config.yaml
d_model: 448
n_head: 7
d_mlp: 1792
vocab_size: 2542
qk_norm: true
extras: ["capped logits"]
init: "orth"
init_std_up: 0.0245
init_std_down: 0.0
optimizer: "muon_variant"
final_lr_fraction: 0.0
seq_len: 2048
steps: 4735
MLP neurons of a small language model. Each row is named by its layer, matrix (up: input weights) and neuron, and shows model dimensions 298-447. Each number is 128 + 32 x the weight over its row's rms, rounded and kept within 0 to 255. Numbers have three digits each.
A block is one neuron, or neurons of one layer that tend to fire together. Before each block is what it responds to, as a language model described it from the Wikipedia text at the highest values.

Responds to: Word piece after initial M
L2.up703:109142135142169132141160099111169095154126125153161139133133133208132199097120120110083138108100200143128154078099146190148128151141148135147143127135142136129105082122130123103111086193110142106121143109175169098154145040126183091112136172141151112137148118144125149120116107125120126123017117109107177116129133097116130152128105078171212113048090122114149128166098089090112150144110136114111091160131220146125147144149124143111088142082123143112124

Responds to: Start of quantity values
L4.up79:159131136113149141115182143139092115119117127075135103170053112143091184160120185176131100085133094177152158145119112109162142105117106124143164170169083113190086063180144077115120144145152128179118104205154113111128130116168125149158063114179129159100107134159144120126137109124110132099150133109098145102197149121174145100160183093105129183174148128157117158140113112171122171169123213095132108169093090134106108099135127142142178113080091098135170
L4.up162:078139194032142129134096163096130057110046148106110091170186144140116147142072170118187083093152131176163094151145092110133106126209125106153196111080124123108095162150135108063129176158200152105151120103188153099137146170140123124118123106157089122167095112163143110139121092094147087100145139162152099077170102104159136123101114111118153092105142154131108105160109073095147056122139176137103172171090167142177154169086127099122141090048114108150160
L4.up292:192083154125106158114145120163138064099142145098142112132187144108175117141120186113070144097114106108152129200138140114129167045087129113182134118117111130099084145105170153149103157120097152152119103118069135141098088104121145157120116108166127087085109115128118130149186107138141088117137090114061135179111207105122143092148142082104140123109112130105128106159193148133133149140150094157153144129164102073121116174139129141227138101144140105147124
L4.up789:192114141112138137138119129138119096121166160170119079139187172158117117160110159128170114160139131165145179102134146164148151099099193116133149102122189092205114117151179115104153116122152130121097055183133100110146141103153090078166111113133123128128115151144100103092192152022099131172131161110183045140145164107181103087079112131049142197103103139113138127117109201129057129143126150118195169150101097119129153149116114137115171122120150080153128
L4.up991:087126108129136194158122145179100135129142157196111108088128135147160109103097142102090142068173129156127134164137089190104121112143161158147119055121086088191192102113109139147108156180115121118046095080170139147176083187203191169143124157088149094108122157174128144137111116114151109080101133164109088101165104114148158156135104095130205171148149170129120129117116130093084148113153108121118153125102172140126165107113106110122120094097148093149081
L4.up994:118154111128153167109148106174134125128124089104148128158103145150116174140103104162117112061123153148121145111048147152076182117144132085113163142147096145117123073101144138113074151157134165106119157180123148148157092055120067124147116147131066145115132104178126087117151076100101135060056079125136098135105089123140177108079136121160126095087127119169182096134096186047089063180144201144099167162050136154168168116125120083129204117076113078118095
L4.up1405:153122106091137152148149132114209141123111108162123148148125152060060154024146140121098127140090061178198130173102145094118175076100103153097159125057115138159079170109080112197112140121140117145128094173114190125104140092121061124132147073049110095132137119119110089078121128144152123127110158097157151058091141151121174100152112093103166153119146153185142130122109101182161134122178131063121152140161124142136110130090126122150111199086124139135042
L4.up1779:203129155104180117169131175198168132121191110124099168154086122177147143109084109109150122074157131114135142187158095067136099111163115102107124084075114130121199144164153100151114095128076173114068137135172181129166121047171134180108149154122111097130143142141121122124130128215130089120122155150085131130138143069140134131167120105101130088145128121135150103141155112136140166140142128122101126102154137101161118110092149118117097114104171165095159

Responds to: Table column headers
L4.up197:124112121092144174168157146100129123143115125183137112115122153154104107093189140172134171051169150136170147124116134149128115108093184136099104121164124122093138097122152128146128077194120119138144102120097132086098096124110150144134210146121076107155138159128127104108167145126145108168091117114108123093131142163148180164157086123123172071108103121160121137181156105062087143128098143065189089155122102101115097104124078117056081139160193143150160
L4.up301:073134134118127159217092147120181142122093137175121130162173098161070140118099162117105054133194085112150102082099074144140091110130093208119109146133114084118134105153099068102152132090084173084069143162138089135115169137113080114167163102169153138109128170169106113104108099120139128142107134093173058145101172183132091113155082097123163129119127170181117152093152144100162138138147099065180162148127079081110156116186140131158109095132193074108134
L4.up537:202111128125096135159052166128139130155108142139159084113083108138130113155107164161050155126127175154131071128134137162146093125109108130103101126115132132169108194158095128085118126156116111156143106150052126130136125148108075126119124139122126119152077111163168123116141133106126147152112135104155060017083158117099129091131100121069118187104131104135119156114174137126148104132121185116095125097116176141122059116154089146157142173179144089090091
L4.up690:140117148152171127067128146069132165176161098134084086115097121087069197122178178189123114066174133099153140130085137111132158089129129209153165144123135097140194121088134108102135181125079074158119104197048066105177134162181076159126122133159072077115058113122120075123105092066116095157122146139130095174129136148124032179111094113134130145122171145114086142124170108076122127140111174086104159115068103158152096106123136157155107146147096086111093
L4.up971:186123076061157122129101158123124130105125173086039117151119103116170144087142123068077139135026129118159076118129114100159108101116144153117087103124042115173136088112100155145123142125128085119170153143117220107155084128162143127166168137135119125063128170177146117160090137150061099085113119140138131086116158143143100185146157182060121204118145109089136150167142157153163136119107135086238131147148138085108151142106147123120069165151158109102117
L4.up1109:147138089081112150101117150134153097128135171118045181162102156116163111134129159122146152128101143100104178104135129149138127106123123222087104063124140093118133082118152156075116159147119167128093157161112152118118136037120083055143081067142131168220128140129178140148144128116178158109156126162152129116160130146141092093137088120099100112146183187160089145105097150148096082134110079097141128108113105135096137115170206156113145121139017078152145
L4.up1119:067219130131144119144147171144090113133187190147163149116135141135122179096103139120101141121131151102118114073118174112127136155070151226112146055077146073111112098140142141186110088147112066132146145140122118179159110102098117089135112165182134121110117067118123131133178097138151171164071141085159132100112124146135018136142102143100162113120098121061137115131129144103137119102131166120197132113081116132141110175143143090064164148132105062119182
L4.up1137:127090101159175150110064119101196120153123135142126131135114142117086124108201131114172146129195146145113144204055122145132156138146174082111107114159083124126120121138120132049116128124068101124102136112101078145109124142135072145131124145124156116087109181149084175101138093121162185133149135134109160194144158174135184106162130058151189115112143141103095141196121130119171123133102118130217120155159075145221098209155142130160184131145145150139131

Responds to: Main verb after subject
L2.up157:146118119084135110124131124172113064144126130095137146132115176133087086161137155142134115068193141144138109156113063132091062103141158149124027188134070081169100091150140143173105147154102148132124108110100115068092136147116125106157119157106106126149132137195127153108092121158122107122168106149133090122096117155108121097079111043088205097092099139203108143118105120105069063194130084087144088103086134137138166120194126116066119090131171108120129

Responds to: Table column separators
L2.up1096:068154154045163182110138099127151132118102088150091115109107101190165033167074166122072121155104136123103146175145128154049137096120068186040100142130172157175107061156164119137156088142104118128178151180161080123149114161146126171131120110114111112124101130133173144137145065171097155125114160102105139149123114053135113109147156124093144132128234130111150130136125118133161164151121097097111149107160092161084046134123128079119126146161115106122102

Responds to: Mid-number digits in measurements
L5.up433:117136121193142132147084105146132088126130100115140097097150089071083104149160106146131118114158141153126091124132117095100128124066128230094111105133102126051158119121153167162083109161083105162143116097139166130172190178142132136127166095100132143111126125118152105195155080119140132070140212110135101129195129074140144134062095174101191126116157121144098139112198152114087132147107182112184124175147151091155122159125156099157084122074140152054071
L5.up654:124149133073145138142143176176140097164113123113110122159093102064120209086056136184124084109172123165161070127141103100133139153140125116108087124136154132156124188170121123144108180099139166146113141169101176136142060115160075148118098099098080129086169138180138107138123201128109144136118164067082135100146150141180143120103117142076143137125097145092127123075135131143114128130115111073189123110118097124114122113111146095141147124154147133123080
L5.up831:155106076165062163138102105107138127185090092157143129133124205120086069115093132155109142132143111109147155135121142125184121151130145191153120156039096125084079152099203093133085158164134180157101095139143141135151121121061167163142119087104117108114146189121119168185151116176173123137133149163091146133100128134179159175141122033093071138126159131077166140116165174115126123093101146162091148132107154163150134140085118132152133065139188072149076
L5.up981:117143157146199129138148115157131139076182126053135139128129147160113160100100137109113144155167120149155130145065148100111137103107151096139148110130172062124152126107164128159128189150045111073179141093152164128122074135130121135184054102143134108138113139168079122160129146122143100129096163170157107088133138154137149108150088146123099071142126128104098116112102064158092127160112131119096066115085137141127079163177080092148160114062111124114146
L5.up1020:153149139141150179135118088183110090168159155137142174092143135137109088137071122126119133170116112127158128100143133112150142121153151186107149163091173089098154145137128164170096169172137125178114117129129155124053133157119142147173178108163076148127167124119138158159145219135056180070103190161157113130135240125097098112161122179152113101174129133106137179112146145120144049148115128132109165103088123148118185176110155143161112080117146156151030
L5.up1117:071104146134167131111151074134156116118147128131153194106131131168092133140122101166142098096152155130168138141138147163105132144162246132144169175131149127186047130113146122087131142090183121160141102139096093137159119111154135151133100149137089117097198163170119089106194161150169164154111102103158141128172141137164144103123090123107160158204158171153167108084120107117120098112113107164079123138058152122121141107098120139214198114132163144109105
L5.up1729:119144147185116120064122139119053133111149082115104158147126107177147117190147095110128090138123070152139108076098180150091165160096149153113123077095100058110076146112090115099145092114085071162059171134170120125104121169185083134209117124132159087117155113144084113134178145112120148104124087151101134129117124169159149147142120131121115143144117145097105132095173122140137129093131149098135098183086102120132184150176090068141080144091130115175110
L5.up1762:148099170165087089180077127138138194167144169113077134176171096110032131127118095176113159154130099112137144117108135061111138063158164150129163144123142168147126102126149132141151153112136059178186160192128108110105088161106121172134157078109067127127100151117144110134078139136133104138133158137157154160148133134160129100165144146095139053148126156107117125172132137096105089151133150145160108133126128109104080117137155144055111121109159110147060

Responds to: Sentence-final periods
L4.up109:183110129140151104125080090119113126130131087109114125132094055153069107156091151130139175178110059187090126142150108119111099085158192128096146113120130200115090081096122172099149172105159118135084141104079089132157185167152065126160098119082167103157086153129117089142116094113164115056125168142207118176136089146156149174071149092139124120141110126123118121153117144157115137124113115101159117188146089169139126125055131122146138101176141107119127
L4.up125:111111141064090155141123135118149048181137113169143179118209128117093132089114151100144150135190134162080109099134163193155148122129117138113117113097054140167135084097101130051120157079162187140105154172121194172067107087137154100098122104142104125137158109127096096149063144157104195128128132087149123108110127100119098150116152093143182020173192156123111053155116116015086093116124110103112130118115121156111116135062158101142183112109115148178131
L4.up391:118131086140140136146145127102181139110075132078134156141093063089130139103102122080115154132054135128117128096144080108160115112117163183045127090104167149131060113191121154147065155122171123172104206168108132097109122164126129084115120109079147084175100168202125169119136151105054154179170185091171136136170105119136063121113129087089096152149089164145174082120083139145069127173102149171125113171110102146161083107173142129077132109096149132147117
L4.up399:138108108088140190141125115117152109193090103112118153110090129187108152109115176170131103054150111109104157127108054116128149135127207153144111147101101049133066110174172124158176132109125114124134167178123156095134140144125107073102114096136118102175145255125108141133175072129119156145144143163158137181107129148126128211194100111115160144106132149108112153144152122161120137128089123102141117098124106109173133165160081207133111099150095100153161
L4.up692:145180117145112103083175182116132141146063113058148111093143156096133082161133092067125130108122060163140169120192107161086142159054087182128112123139152144140098167137101161128113173086054137118156105128154111096121080109128075168143128086147108137130154151123172150053121129137084172103127132106157153134177092123114112133117125120129130105093141156138135166152153102134133169209158071193101126136163116126071165104135166151184126133051113174150143
L4.up784:138132183067188134173173110198186087130097177104141025127073149147147111101056154134126122098135118104036125071114078191057129158077113114141208113082092138171087122142109123127130128151129155150089148180089112124118062144131128141136143050118115149143119122111159101129138066116112164098148129106156097101092118081180155106113112141136124147105157171157110139156090135107139158194114079173105137126174137099074114154103163116106127132093126151164145
L4.up1138:140149159138139081108111108136120110165078043103083120087140119142102115089099166138127190128177032142136102119172132119137112121163175193060144138141156116087095110150158135191077125129158121160107157133119167126094105132135107088139119134179122128186134156147167104139113067119157129091098221135136149140178117141119123126133062167141230101164158137072121130096059147108158146155188146120141143128063107112105137185153117138095171081167133086120120
L4.up1603:113055155169080169104099147063101105126072106108148150065116100192121098136129105152155116144135135169095172118159108145121136099130147139145113155142212154136077115130157152100134125142065088089163139147109108116159140119134132075165131133157081107189183148135115107075130112096102121164091131184139142123149170160143107138182105141140111142183125095146181076100089092145202151143158147132110113118121181095109126146169163145070126070155185128161115

Responds to: Location verbs before places
L5.up230:060146114128088156140165116158135100131126142121184111088153149148131094134134147163081165147131154149139100129072102137132193175104171131111132149130084087085146134078155123185139151144108185094127126183102100124128124099115157088153190103114129121129120065141075094113121130169133203124109136150132141146184113169110110171148138156120124148124164121111157156172112137186185080129097140210141108123114114149106182121109076110110111097135127141160108
L5.up620:115147114120148122085118118107092088148093069152148075160127153145152101132111164079119138144152125123148135115179137211069123079121135148154132158176133120145151112112175129098092102136112147122144166117126158140108121096135075108118115139140132125077105096172109132115115131161150112169086125089074125174148137087174112123114161092146100143140076126170128107105136163115085098103102123126109120131143165180132141165162089105175075102122135094116105
L5.up1006:107104151093179105102137119135131095109194137151076110099129148088138116116163171089084153082072088116112127088137108137088071095115142125134109110124141049106131087135050148127132172161167144063083126157151136072126135133114115164059175145159111065071205109167173155134108129147101081099188137084096102151155098151081179120188105100141155170124158132171079097153111107150119142166123115165158162089167128074113157097119056103166129109177139142124167
L5.up1252:142142090124078147134103128159145131140160108106107165134142146190062150159065131063112152096150150161155186167121102106147055157188133139135109115084110119085123156118083110114086090160111106098154133149160166169199116072058152120121191157088074082156096159116100155173154138177150152139120109111108130123114102148120112140117138154116138106105160118070165152105163126111158129152083131144127107155098129090122103095109067188153145119116096145131142
L5.up1400:133122157130133122149076155183125079128096175087106081134176142118137120122073164191208024127038126129147073151132161154138169097085199122150133113103126133151139184135155132132095100139135125099138114116156084125109173100111140046125083107156096074132123122176108115111143106118160137159109114101077139103157022136144152138117144121105140167102137158164123099125171152060083099125111100110148091123101140120144102106168157155161097105176135073116097
L5.up1414:098094135147126148104184124163145131109084140134108090105123152153183079143136170173082153164080099140147149088114163111115134117158152090074147130114111159142132195120143154123142168151143088209112132208108144139137181143138101183163145136128144083128134128111173157127124129140200187114095110131164119129181093144154147118114113130106151183117159126141168183152166114208161106129163123157112084126126127087105155108106065142149077198107101112150138
L5.up1516:145149160055127090149092091135183107112112168191102089127132123128159100140142128160147122079145112095137153125193087105126162137152165115110101159121098112080170128197163130170135168137084154126085149161184149065158192098118130080129188121135089157111059087180147093085093083144122160179119154108159146069139137179137156101143093156094065174067117157119130170102110150110103117104082149143146135161123128131109149185120130149114124154168107079165122
L5.up1615:129084129105127093099132098174070081110154137099137091134125090126115195107119094111055137124092151124132154097138094090174134158180135096131101115143138101114193109121130126144110159100141150154120147156107074105083094108093166144103150116125125080135128193132141152092168124173125108120138145113132085113208130133120110119106095139106068111145112156130195127138150161137159084095122173144148133068124150208123113140099086114111136126094098114159106

Responds to: Table header cells
L5.up168:178107108119119210163099086096050118147135151090093096194153171115194097112152153121100119081128142133149133180110121170119140116142105162152121156077120158148164140058129166107098116120070160116095127131094074151102071080123098069133145156143127137117148072058166154084231082169132093138102095135110169102090125104201114145132109121172148188125149127152167131169098104124106131086129160090166196120150116103115144116085158141131149129076088110131145
L5.up714:115120076097146109126136196157169110097133161121083119174113140124140123137173154134116122083158120095148129105113128110120068113153098136007113075098139103137171111166093158115165064125061134073098147229113118107170122181142057186150122171140109093151121096189111205141116161163133151131135172161151095151101113147132120130185199153118115115127183085145117136105099138132111146118130088206111129103195044123135155105144117147128105129168125097129095
L5.up817:189102124124165140062144152123149139150181118119125199156143148153134129116128164127098146145107164163098084100156088105143029116157130165041108125152129163121153119134062060172064148092124115107102153139213156107105134130155124148108128071134036111115137092111086141123112134178146160126139086135123182119139136212113123115118091078140130110099155089121127145100132125128138141128142130073141170111146138120102130132145121154111132066115094126072123
L5.up928:199146135177176145160155154055090177115130124115183122123142075153115147141170132157067094085118182140076106101128115074085160084149106096135127116122079096183155125146072108098075163091101121097102138117130102111132124166066129081117192127165151125134157123166073110179144125114151160086135156137096116090135138136120017103077099130144164112121068146134108130114144149139160175160059105119153192056130081150148159135154093096112163068134092087128124
L5.up1200:135151090128155140104148123069185090129115197080072083136170097163124084108086131199115150039106174123162064132177156083068111144101130120174115137081089171164099105082138126108111138095057128226188133114075120162200177105134166130151137101145125115164119128130167173146122111170094145115097097113113162164090069135089111144159098158134134149147174121143200114095092106183184137188108112085188139183123154065170084122110112104132123157162100113133100
L5.up1212:137143100140137142140102198129146122140121189073122142143199065165144132120109102144111115110157063132123135130155160099114119177201072158054108113126157075111113124162118147101103116067075125120155107128105155154140176107126081145138153139129110121127165106158182163104129116115137145045141117126100100117137141130108088095095153101185115138120112158213176092158102099118152102189095134081161201103090076128193102113101134161117103135103160134092120
L5.up1550:174180149201128119135171118132102126090134162128120144153145141100103061074127197141104152129152124142106157179115098086150139158134157163143095167105160078131091111144174142088120132127117150118174000170142163122107177090160129113050114100083110142191124139139123136161141103130136115134119135130104131132131134113151009131081151135114105119162151151159131153108155164162148090165048088123136157164160056174113131128113052113138212115148138150101182
L5.up1640:126118137156131147164137142075082136126136107095117138141204149125179162161118187176099097083094127112216135108112070091092117131151119164083150131127134164089078105128158131105137153111026133109081149128167126151203138109099098083163155092132134098138097127083150108098155078145064163195143067109175099134160154111109101087156125062146191135132087136152100152181163099127106096118120134125152098139056109035123120184165115199133130120124168101159112

Responds to: Counts and quantity words
L2.up597:090133121111153143109129142094146106165207108099123164120118184134105054076099147099147190126133119121108061155150142166128138098101121155081150077174122113149093146144139113127150134120110146177131160124167169078171167143093121148095107105108115173141173180198161124113084131157156080159134170121095097110149125089122120152085106119118115141100186150107133147131105147133149103096126109158143139102145150050155098109110113115155119066140130177150063

Responds to: Place-name word beginnings
L5.up11:121173151150081116155104148124168098101125110202178112073153185123166100127146136100148157178133163193122130146197134068228104148127145133126083132121172148040094184087092128146085147100075138128140157182170126068094169149143157148113149115181074126105084188131143159103063123171064160164137123138187126117086141122141167100127100085121110101114153121123120080153070112109135093145142162121134130113172122109082121094146175115161127058060161079191078
L5.up66:122130148107163146133101126200108085134150128128117094068110125140161105104152186145152141122097156169109071082049131139085075141099157112125147106078162082118142132139070126089096107184196129135107129142172108127133124201176143124139194184154104156122129191112138113091078157154056143111094130154124104080145105118146137096172141140065163130178130134143145136127100073128102169131144138147146114135170161186154119170138152139154133119131151133121144
L5.up121:158100156095146089156128119075168040197098169173134126158090147103211162085157171100105169087132134206170119070177176110109125166144188071128110160096067088156131125107153094164133211130154146170127130179144136189114175127229141119124174113168131092094098100108149083117111100095152143132130073128138134136158047122161166111169143163100166125137133106121142154085126106076144120144109104093134124146150160109158080144096162158172115109168130115115119
L5.up134:148111140065177060077108146095151131172111104229165120152160145134151118103134126134140143178097067100077133121162100139134122141118135087184122108085073045157115125069157110175098129123141115087133043126177163151160101121168114123145141100140143105095141198125153153105142106142107162165095127160147159131173071113119129127146128111153137112158156060114082143137120115128135145065111151189186137114049172133113143141079109104112122073169114088126105
L5.up384:113122062159102049127078171087125135133122147157151118149125148157145111146151099120123090167125109143134100137087123118073089179125129135145081158155116142099114095149128152161091134137122128130127139125112127132161106152147189132107188176084152063057130169114079146086123138110149172141134156133143141138135118135121113099153116145112099101152128082131114120132201137143181098149097121125156187095123141044168074228138156132132074070144068116137142
L5.up537:143104146199140108152144186101109125175101143187162120148109087142146099079149210119145138136112114136119088105168160077182120176138119136200097188165163160168131162157150144110161137096103112146143112093098120149090084092150099127102107077192083183148129109122130162090162151160102199140171149109205105110138165113087105168181082164109173107097141128158144138166079131138114105099144134141115134018074140130110096123161161083203154143117060137129066
L5.up660:114171162161146128130100186132122057141164196161155129100134126111124173103144126095131172122039157134120089069131102124135137114125167123121095198121201076141126091122143110188091097121089138089105094157112098066103133127166114083131111085105131182130110171082193158056129169140113175148128189105133075174128119084100151183133148153131117130063139124092141132102136070109116079178171143143110152138159071115153103176134133135166116141155109159100161
L5.up1672:138134177106103196130117152093115118106123106163100128166141150144132100117136113102107106133102097183170110067107140148165167151165094166134133171130136124155166079128208132128115150125157144120126146138105117139082135112165120091125108216126109109125078146112076093104131181114139085109048167124108143152079167107119106189166130122138164130146078103102136176150038121094153119126136117133165114091124100095103112179182114173121107110096131098096187

Responds to: Alternate-name lead-ins
L4.up152:181111095167113119134103124100129079114131132145070176098173159140152137068122113126159126114150123089130090134176107112157138048166112221065167166085127107196148106112192124128126143055159101142156142131142186125106140095124145092092176139168104066169147167160199131135091141161131138076081160115122101093129149183107153120159108138130206062157138067160132113043078036161136145160087105097156116062072135139108048083097085149135149178124180188090111
L4.up334:121102125128141145117210103157123153070115078095107137161145099153146156112092108115103168097172119138122137105131066152140146120127204143121107183081130127158113141032112074139115056168155127128120156201088144153124099112185140111161111128111141150112105118148125103172153158139139107115120106133127124090121144136184107138086086099130102149165114094116134094070097041111160179122112123121108145162105102155099156109174141158139142144159113133095134
L4.up705:105092164199145090111134115111143113102120101149150129152072165091141114142163138182131159137029085176167123117147115212102175150114147179118182107161149201142173075161163119130117112171166137188089055159123157115095147101162186105131123125130082162149092094106113162153073140117110129166080122120116094139115135174125102105067113132133098101157140124159119176017117126151153188152148131079138092096151064157142122097049109165127095107191075121173092
L4.up710:181110096151072173122145200167124101171129127137121096123148194117143160170151167145185134111087122145073117128126143156136188133118152133089199142161134155112091150172146154093163131144151103122140112100162090094053158156159107108136081116093124077109116151114173119195149156119172196104103183114164156122119136127132142113144182145036161128117112134127192137111130132152179065088145140126064077091143164154143090135106157094148112119132114094087129
L4.up1136:077135127092156144153159142145120098155105157125141101177134142103146104115115096120153092131114161151157122109104073185176127118130142111065166108073112117120135122206108118179147109166147095082164162184117089079067101141171145027109121118163113079169102186165168161172108118138155142132146140145133187144126176120130107133114132158078109133155046127109205129139131094104164144113140102129124186100182113115122102151153121139104128123187200110163130
L4.up1468:140128149117111149126120160083102032155112077118145146086184177152120063148120097116141111113130169155093142096122127082131071092174170149111148177132106144131097116160132096139066164152123087148128063169187151161149167137141135080154135110124119119068103169119179216169121155172159129099119144090092164138103103110132162147161131130099151113137140075082113125133091117182103085097125135151164173088099085091156120113154075129147108152127074172126177
L4.up1508:132149131147176129116133126095189099127147143096141120081102145135122127123085209176094124198175098119065152118075121120158129163159161128185118139172151138162116152155134068192124100147122118162200190189159098160082166095123229133205083195135043174149064166129118162135175108133151143195147152119207104098108090100135093141107149118101107107174056063120191100117111126132128160117139103141113145101102147105186130138134175133175147104111139143121136
L4.up1552:095112077079174143139110105135165104124117121139115113167138173137131149117123142164170128213138150175114077098112124157053196074151129179103192195138145153155124093153163113174073126169125146136099081189136169120136143125125102070131139154137060061099084135138129128166164061164174115118147165133149091124141136156188080161148091139090153145172118157161138104104120149202159136067155083075139091143082074145147129144131117155130085120157170116085105

Responds to: State/region name openings
L4.up1:140131074165179115115085124125089128132089210120090116149155101142148136108097159072148158117110098207143145110125090158052089094110135119163111161133166100144090109115069144133047182117089145115165164103078206171157134113137119164103152140168137125135157116102176138131143131165151155150161196123106130168091125105136165116125144153110118133129128083129128113106137100121184141098151124143121034092084108104113132168110159170126026103124114150122090
L4.up31:091125162123098130063080162138165132113166173121073131158169092162123111119112180115141135153098157183140139057103115073122130164086144163140112119125149114094165104118135100143087143064107121144102087214116124124097100166225132129116113111176159171107133062112115158133168130121123148183109121102069116134217098097160141106111145101102123148139163086122162152113122186104130157106114122190155171138092112096140111174097157118178103136172122132107130
L4.up106:136131082116135111090097166074130130126113124144175114163135108155145086077193136178092114067079137100107123170094151038079091150164164111135168098141126104142144123132116144133105092101098151146088151111218096113134138122155138062166101128147151152074161141163148155157131148168106145089139117144104081200097067108196201159142173101104110142143142150126111124124168131114170098177181065159174143161135125095130072123125092159120112095182134112117104
L4.up346:153176145121157141138125162129152074140095152140125136085115133148125150162102177094188156174113147171116087037084137120154105152122105171094108079137168120108129116103089160134083098186097116106077196180126091109093167143177168159136135128147122097101149174134171162173132144045166097177081124145134123163122125107130100152188165119095158114150121141130154132118122129146087155137129048151108130149102119108129134135099120141185108140118171130084081
L4.up398:148095158040145099204086131136173102147133121147157144173147154157128114121164172123084111066081155207141128070038146131107127175123144119173120114146114139154127139177146155131129173079144181072100187214176123169122139129166152143159107119114137060092105117123144127086121128107161159146140128105181151146171088134174103120139135132118122087115191119072158157139156132123172112112100110153147089144135154078041077113106138119161051107172128138126083
L4.up797:120117168048128084147114182127140105144166165084100144123088179173135081115119133108128117161139179102106111110148129146146091148144159120045122146098142135185106156206096132152121135075158142022069121157153146087194201144120116118152139091171103112049134177084118107095134112137101195133152085144109113153202097131139119114124080163132089088157091184118169130100170123148102151160124123155140119129107100072083117119141095152145141155088136132159133
L4.up1068:114101143149120081137111167134204137170130114092159089103165158163176197160122130105102183108068129125118123050132134123184124205172137111159112167076151144103127161148109085137091167149177101101152135120159110171088146132155140098169124120103103067120142111132160111119096170176115178160137147127105144085111069089155122129156154135137099099166136112138157084108085174151153098168155135109089076112079131093059169114157102149124092113174104166121153
L4.up1081:156107196167141095144150130112177172138161109136175092133174162099165131099184141083124124145135128207136077112137120138116089219092176123136084136173163131164124141074124100161084158107154180110104114177145138188112146099152124147083161133206122127083138080118152120134151085125153100161105140121102113175090121156167181102149173119174119179173145130120174180093132094085159135101163143155131177163111149090134172064141122130132142134166090153109093

Responds to: Year-ending digits in dates
L2.up795:087103127077139146137126140079173145113134092127098199112134116069131127168108104131099177153142089078159124078168081118185139135105103114119165128099137146133077132171073126163154111142117113041148153224105153131147133166141190128102146167078117122169091126095128198132118094178175184166092091097080127169136142086169096078216139146136103155153090156155097098144178096131122159055150159156152108101154127093172128138187119168113118165126140053154170

Responds to: End of lead-sentence names
L5.up455:123151126112127129112130129078174116170139158100147142133107117117182128050122125158116114157179142194166113075228082103198168093158090144165154171132104128117155175146052136142091166147147143169117162153167160162127139122124092141120126132095090111125097165102112088102122184155053125146110083126094118120110133191106074117118122116099118173139157119150166126106088122130135084145167083104107123087149101151124206142167128108108159101142089108231149
L5.up756:125145126125101116094060163086069142076095118112064118090136168174151095135132131169061165130127172149166188134108143176175187004188174117073182121167081137155106085134163126102103136124134116155095128122078124115115185051160115142176067113151120123079143176123137156130127128127146200147096110116164127077132145135124121111133137118157127160074126129184136163160125065162101104141114133156083174141158094134103138187122136121085163101129109085207141
L5.up952:166209039124161143123117055110164080139113129092120176159186134133162129084101127147141109141089166114152151105111178158125128092110100083110102160105178063134106161161137152142093160177137084112138114201122113135115089155119147134145174133157130140139083125131121143129114041141140119088123116132124135058134120093114138121139148069138116147075117142095106170130098138132054186130187146115102186148114118088129125123115094122137132109163104173139129
L5.up1024:135099123127094128128145105099180129147087107118104140071242146163185089113139128141105186113158120084171097115123099087126093145136137171141061122106084198143106161117131144175121189101131135135133192154082154093094115131088099195097150145105124101127110138155119137183105101150129179158108145159130099155093154185085144072100136140121175122171144135138123086138117159129081082093132117146146170143124140147046095127158126181145132128154179113136069
L5.up1037:109117162116133133139143110127138101155083073235131101095117192115091087118129143173136214195151134180151130069171084099148109085151136124131196150092130144109098171169147124169167148136158136101135143166129144159080157161131142157111106141144112077088167171126137174115116131157167150095127137146101064129119113148143053140113121113130149236151083112121122181137032086144082189118183118142109127164127093095114170137175108125119083071185125089143136
L5.up1110:129100141145075102066093099079105119104161134092081141135089058106156095089137112118142125083091100156169110113145156106158103125120153089173136118093146140106146132190116110124139189185142126132179132110162072076160101084121147137158137144171095097172123157078103122130102109116075116138124162104147148111162133153167164169139112111134081079184137071157121199142099145147135118149158184127162120100137100116139076142132064127144151083176114099102153
L5.up1180:138053077140085117138149134196122056137108129136135141098136179173120102116101169108143131162189148166124123074094126098105149141156182140073163153100117125181105090153129089141154155082180155162125124172157119125149125068098135128115084142154174147081083162099158137166063070102148167141085154131148109172154124175166076176131120146148137131128161123146170133085119092158163162129141076122130157110112113152149124151104099125066146121167126132079126
L5.up1592:125160135097086109127139164067153142139104107099145113100146098126184133063181133142084113143103151177131124135084118166103199138122155071156174091075133160057115144132141117108094106165144090153131160088104120101127091158150164132153128151114182099116152124202169090090116127066084147101130143127095150164117160170166120126107126125164127171166117157052097141121156126143126102070242137167092199129067147116088093154109092119109108128094120077194128